Part of a small language model's weights: 53M parameters, untied embeddings.
MLP neurons of a small language model. Each row is named by its layer, matrix (up: input weights) and neuron, and shows model dimensions 176-431. Each number is 500 + 25 x the weight over its row's rms, rounded and kept within 0 to 999. Numbers have three digits each.
Before each neuron's rows, "fires after" lists the tokens most often just before its 100 highest values on Wikipedia text that the model never trained on; "fires on" lists the tokens most often at its 100 highest values on Wikipedia text that the model never trained on.

fires after: "–", "-", " U", " ", "."
fires on: "2", ".", "1", "0"
L6.up1102:538514494490512484498547529524505510519460522497532483499507485499473507478511482502484502500511508464484488475507502533492555525497495519467533492495475494511499509469451510504485499517468446458511535515508541513515545518516500520472495522505502499513512514484444527509492520480473486485453480492485514458489491524504491563501553499479520461498482480515516473457473471456531515563545500490521490497504475474507495521536525483495479522501501462475475489489505518443478510494533476506509491454518463499439468478475522465495506528490511496444510537476468490482510492457484521491526544454478544478460491493535512505471487506489482485483498488519526501501533499493546517478525523493476480473540503473481502489560437444510508484510479449464506482501505476505491494496497492

fires after: " ", " (", "s", ".", "-"
fires on: "2", "1", "0", "5", "9"
L6.up911:525512535537510479530497506505479497472551491522500487494476492517498527537492525494536440484499476475482528471505469484522539469452475523474514498497490545506502535545473497452485515485494465478476532457537500493504474532526551559509477534490474508558514527485473496513476519482509505546445467557528474523487533467476491504510541506478550518492501480490526523489531491507485507485519506487461502455528499468463505504495468523502473484481505473499496452504473544481524505476516494456525521469529494496457521539532527495500473488507516498491488504446497485522497536509485507486501558504511508494508507475504495464503511488519489546481456503525523516524491513505506559478527494486532489484501495448491482469503467509521526524482498510517460496490492499548541496495514467

fires after: ",", " was"
fires on: " where", " and", " which", " as", " Sweden", " to"
L3.up1648:487504511482476480471534477460488523495475505451505487494488489522519490512475463480464518476518495504521450488504523466485494491466484503510484409511475454459473492520510501497521484497514507538479513515522515527481500499500515470516498527497531522502459482494465494488478498508503508511465465504487531528483514506477502528492523489479517526446508552500522508502515476535516513508486464475468505451532511518456505506564523503511526499480472528505465512530518521494490546492491504493540506489518494472571503504492468441509490492468517550508507511521515550499520508497491580481517484522542520475506498498466506498497499514535472488496479510518493497453507487490503500495444523518525529513524463495521472529487444514479515470504507487508490512505479506494498513475515540

fires after: "1", "2", "5", "8", "4", "3"
fires on: ",", ":"
L3.up788:506462475496472468500513508497496482488513479504492479475486484517494501482527464503492471502484472487485491486540476481498521443476498463492515494476509560503511487535498527520513467495494507517486489508526526493488479495483487482506454453532527461476516482478525511510479530536483472520535517472432487456491526501512490510497482486517470473490499509478492482465495460495461502518452479516534516486532516452523489497503529496498488541513454519472475513514507522497516500490501464506517525477531516473486504506488476527499517480476503527522496476537509502534475473468531516536492492494458501538526522508522514481511522470493510501491508471508473512486514510527500492502475525509489493518536511431510507507490558531490496500469512490550489540506489562499524541512480502

fires after: ".", "\n", "==", " =="
fires on: "\n", ","
L6.up1923:508479480497537481512507477494563491494509523513487487488488528504525512482513491516536497519477431514460534484539536490569528496510504496476486471547511487419520513499507534467505525509494511486481561505483521516432495561501528463502531533533484487448481505464483493501475497488500506482503473528513529470538507519480517516510501489515513506516492512464576514460480456532521506469497515487510585431526473480468539481505525501468511512497490498500488511496437526516478525511461496487515514517490469522479480500469497504530488531472517561451461496508501463460479511484498495521464515488516479418496509521526572523468487498497452481561517496541501458507540490462481470490505496524501496496470515489473526485473516468496472471525513494521486514519493529496538495504493495

fires after: "1", " re", " Sub", " "
fires on: "7", "9", "8", "bel", "com"
L6.up1192:550495518503473518518520543504461495518484539567510500544512512514518467538541485533514491478551518480513476482485467513445506490556481487436521509494484500524495466545505482456540503467474505486510523525523460479510490494507521510490531504507500489515460457527504527493481502514496507467507504481491516437500496503479532535499444438537513538493494499487508490450474489493454498485455503480500532439509471497503506513520497500519482513528504514482484517536519504462506470500523494467492506459487517507470529527482477531482527534495560501476487476485503499477555514459483498490559503503499500465504443500499469485485536511503495509521497560474507524504507521513507523493516462470500486515493536488493496501501461503478500506516483551499537496490474471504486476503481510

fires after: " (", "-", "\n", " \"", "==", "==="
fires on: "K", "E", "L", "W", "G", "H"
L3.up774:541501526482472482482516519503488487501480469494521486512527465478534510535515498499465484490494533481514476536514511519530495485484459514469503476488472529518495511463493501495481422457548525513529498437540504492504461532525513499544494496525488541494460540521519469498482498435470477489520523508491525493498507472456523499500504519489511462532526503495474494545469478455542518497537495513517537477497498478527480538521535502536516483545510489489465474479489507487460511505502497507522482495479471471540505480500503517544464494505541471474523469492501563466530557475471513471512525477523494506476471490503545537482521505511465570470479502535505521539514541480489559512486476490505495435469501448531535465495496518470509470499528535526486516508508511535478529448467508

fires after: "1"
fires on: "9", "8"
L6.up1258:565476527460474543537479518454532505497487502461523483529516498504466508482516502520499458490492463454478433500512503463466486476534456489497506539495496515502506523512499489445492488499534512470559490517500487550522504534484488505530503517507520496502489511520422442532493483456526525480505468465470508473511541543496482495499449490515496493488512503482523503517455536487464510461505513490476525459513459499476509501495517504492509508522448535490490490465476523470498491473523509452505514481525503522475507525488545484504516544516551476520519430516562528517500519492505512510515486510502488520498459508470547483480497477510497499478499492461508503511495506506522484503480496486498506461519514484546455511530483492483544536495531498522502531501476478556495501473445519

fires after: "\n", "-", " \"", " (", "==", "==="
fires on: "O", "N", "L", "B", "U"
L3.up997:510507497476473501526497548509491479491470464482475495467513540516497498487508474469514494478515520465461502515490508522493478448520495487506494518488449479540516502514519493479488460476523515476526479488526500525476454487488473463519512501514498525491487527469511498498497497508511486499499492540475524470517514499468524485498556513462492466504500507510504480500508500501488530482508449508514490500499508552506536534526522499506523493501528478517474504555549492511510473514470503530540451492497472523505557463476459525536442537517546509450552472476482474490479530502507505518479492523495503514462530478482511499479510518493486564489555516542512495509512503487500512480489464513490557465530480497495488503472484510446531500493477514505472473475517500491486539494541498

fires after: "\n", " University", " Institute", ","
fires on: "\n", " of", " for"
L6.up1630:513468517506493486498504523550536484533497453528497487500480475523495462452507496512490499482497552510512529498503480550531491503523510470484490494510517481475507447545516490466502468488531469475496495492520501473532482567493499489502508533481528502458529496449444454450495471556503472475529485512482508519497507502472521497512483477533510510521496503491553518478486468543496487499484505494468577522528479515498464490527529490470489485514513488467501532465496521538497517488493492460501498491469505484491477487429481506525507477466498542495475470505489481527472512488494486490481473498494492473509509523526555491509475539526495491517497525500454449490502489488472492510506480475524483554431495481522542483522490496524511467514526475498537512522505555476518482555493548

fires after: "-", "\n", " \"", "|", " (", "==="
fires on: " \"", "A", "a", " (", "Work"
L3.up2017:497511481505447482508490512525531462519475456488451501499517540475505536500495480492506511472504490541482519498468487486487510527495512458510496516538479521540496485548465505500488474550485467493491515523486496508506529484501533465516508526522516476494495548455463473467512504504523486521493473490538512504516519500543513497486549497541551469482495524471523458493513515454490506521455503480493544522482503506530519478487510512499509543481525470467473456525490533471503535495505502488592482505501458507491492486497489519522489477542522493482494529481455453468476509492509458480471465516482503524519523513521467452486439519522487469515469520467475551519565504495460534472477482484520517526513484492502481475527501477468530479487538519502470505442511506548502574516478537

fires after: ",", "),"
fires on: " and", " which", " while", " that", " who", "where"
L3.up1149:474512523504482493515553542540505524524486462483503503496497441454542509454513528521483479476506507497497478483490519507463512477500494473515472464474503473478503490541503482502490442494504440502501510539530515473473506485493547513502524473506508504543489531490509484511514517476511511511496483497493502518483506515451497488507519487496516466485551499510527468547473470491495540482546489442514545523473474530474509513532491515485470508504486509537473486477488503502515509545532521471549453528503511517532500531510453501490497488523473535479504493516506527524531507466494552479485510536524478495502493499456525569501533511513494495501509458479515500529509514489476481499465470491535501506522463532536481507487470454471552486484515531523491454516496520505484480511528570

fires after: ",", "s", "ism", "ology", " one"
fires on: " and", ",", " of"
L6.up480:531452526534514520506527490525477505457500534454474516473522523521533524495509516513522520487519473523468508492507508473491506482515489451447529517535499479486491465499515481524492544522528465498484459456506510479504526495460512488536499517512507471504475477478471509487516456492552528458462531478500486502467515449487486528475501501524495490471536503495491519523515449521462534463499519504483491523484493474481507494526474520503521521487524488534535496505503513513485521499492504503455499522507495484490487558518468526511526491484484513548490548495456534492541492485520536511493516480504515538483537433509512462464507516520482526523471517464544508490490513466473505505517488518488510488502503499477505532433459486509512511480499534458498491517443491500474460503493495

fires after: "."
fires on: "\n", " in", " on", " In"
L6.up1722:510489497476527485485489474516458519511525490508503477471474493534502477483518536467482465490526509525469562514469545490517520524493490505532497477528515508467534524547488551503499499500521515490498504483504505497482489539513492449412523496480495519429478493497469476509515504533459496524455491484496544472532525505482502505497502481556512469491474471487555506493493488533555492525529528502511521442507491497463480491510499469463493506519506463506477523477524500476477523523481505534501483527449460486504473490486486510517503503493468519497460515532483478481507505489487503483502519463519515456450550468537524538494495497507489463488492529522531490535514513492473446530504552548459498496490514466537510489459483502495454539541531424488490517540487490500514497484473464

fires after: ".", ";"
fires on: "\n", " |", " and"
L3.up716:493465543488460488485502492489547478513499471489520506507502501496530515510512509508486518506541500502496518495478530494488508492504488496471457517506529460472568520509477496510496483466503516468546516499517508520507496489528541486557514492513482488502508471484514463464525539522481514486455499478539511508481493519476505471469505509522463495496507503558532456460487494514499495497512494480543515511514485497510511487507495489495523491526535489466471517505493494526504516480466518515535490514445512474537490486479486527510536523477526467473450496498530462482492542526462515497451511525494462491464544494494511496502535474505480510491488517464550554526506533501486509498523515468516514521471494484529512543498468533476526516495547519532444483537483492533517487485479515

fires after: "s", " Men", ")", " men", " Women", " Children"
fires on: "'", ":", " |", " (", " who"
L6.up1979:528470529468488541533536468499523512527487514543469466503492491471531488527529521477475468511549456517480503465496500518545480450498462493491460484499455513520439505509483569482468498508531471514514534496513470528498513485513523455508507520510495478512515501518475532551520503506505490507445463509511542523509505542497536564545493477473498563509512488501476472500518497475507493513458499466502489562511455510497467514464473476494518486489503510521440467460488478510446478462488503484525470515536541496463446513497499478490521517518510492509478479511485467526475493487519495501515495474540503464449467484522509463493477477477510474483492512477526512540530519481506487512495520467492500472532520525498525479495534463524447481502492483497532522545503589522493484513523480

fires after: " (", " \"", " ", "\n", "("
fires on: "2", "F", "1", "A", "B"
L3.up401:525502485513497511521484456510493488477434465520471515494522510479499522497502477522446511520499487452455520499561512510494481491529519469487497491466468522514498511546509490527480519496499507504502488504497469539510484542522532464511485490493499503502482467458554462534497522481533500468477498515553517481485474531508474472501507474524509518471504484438456481500497521474542483502437520521546496469522497497504554489504486506502452478528522488476497460542508504464482517486488484509514497468511478530485490469510487496522489467549449514484485524458497501461483511518534507482479514461495528496458548550486496506431460481496479532521501516477465529552538496513471552515499481458522526502477499484484484471528482492461528522493473517510461489475544528548510537505530502

fires after: " ", "1", ",", "5", "2"
fires on: "1", "0", "8", "5", "4", "2"
L6.up843:555497473498522524518503489456505500471501550523499480478471458507499490506525506497459454505484468493502494477527493507419521495466460493459495479487485523503476506510495496533532488490522514510489535488497527472486508520443499554510491469494495479538520520490497467505500533475508481471458474519495518497487512507530509501490494522495543563481500469452544492520503505489462529477472467445469499483498474523541482527504496489425493524510482511475554492535524517484497448538514456470515459490505490495525504523508507502524495485497511497522450459507523532459512502488502525495496506504485456486538478471493499491499467550506489492520487498492512520492516493493497486523510510490482478459503502469514481456564459535536506511471485508527510481492470494501466503484495501

fires after: "1", "2", "7", "3", "5", "4"
fires on: "3", "7", "2", "9", "8", "5"
L6.up171:490460430529501494539472511521533518497528524456523503507523499506497467523565523479489512516536520540540515483493502493519475522528498480468496455535475520493500475524513502492487507482467501518482497484520506521469525492494466515480495472495514533465470523533547507521519503522455448496507459518517473471533512502500521464508471489526469537474502502490492500516469485493466536514472487490478491511475548501515526479481491543500532519486539500486501445458493531471512485476486535523529503491515521529526506515491470525539496510517429515463463490523531532491482521466512473515502516502497521516468484471506495565495527550512514493531570519467479513489531489507485469495508540502499527539483498451485527495465523499538479517508457485534528484516504485489527456524529525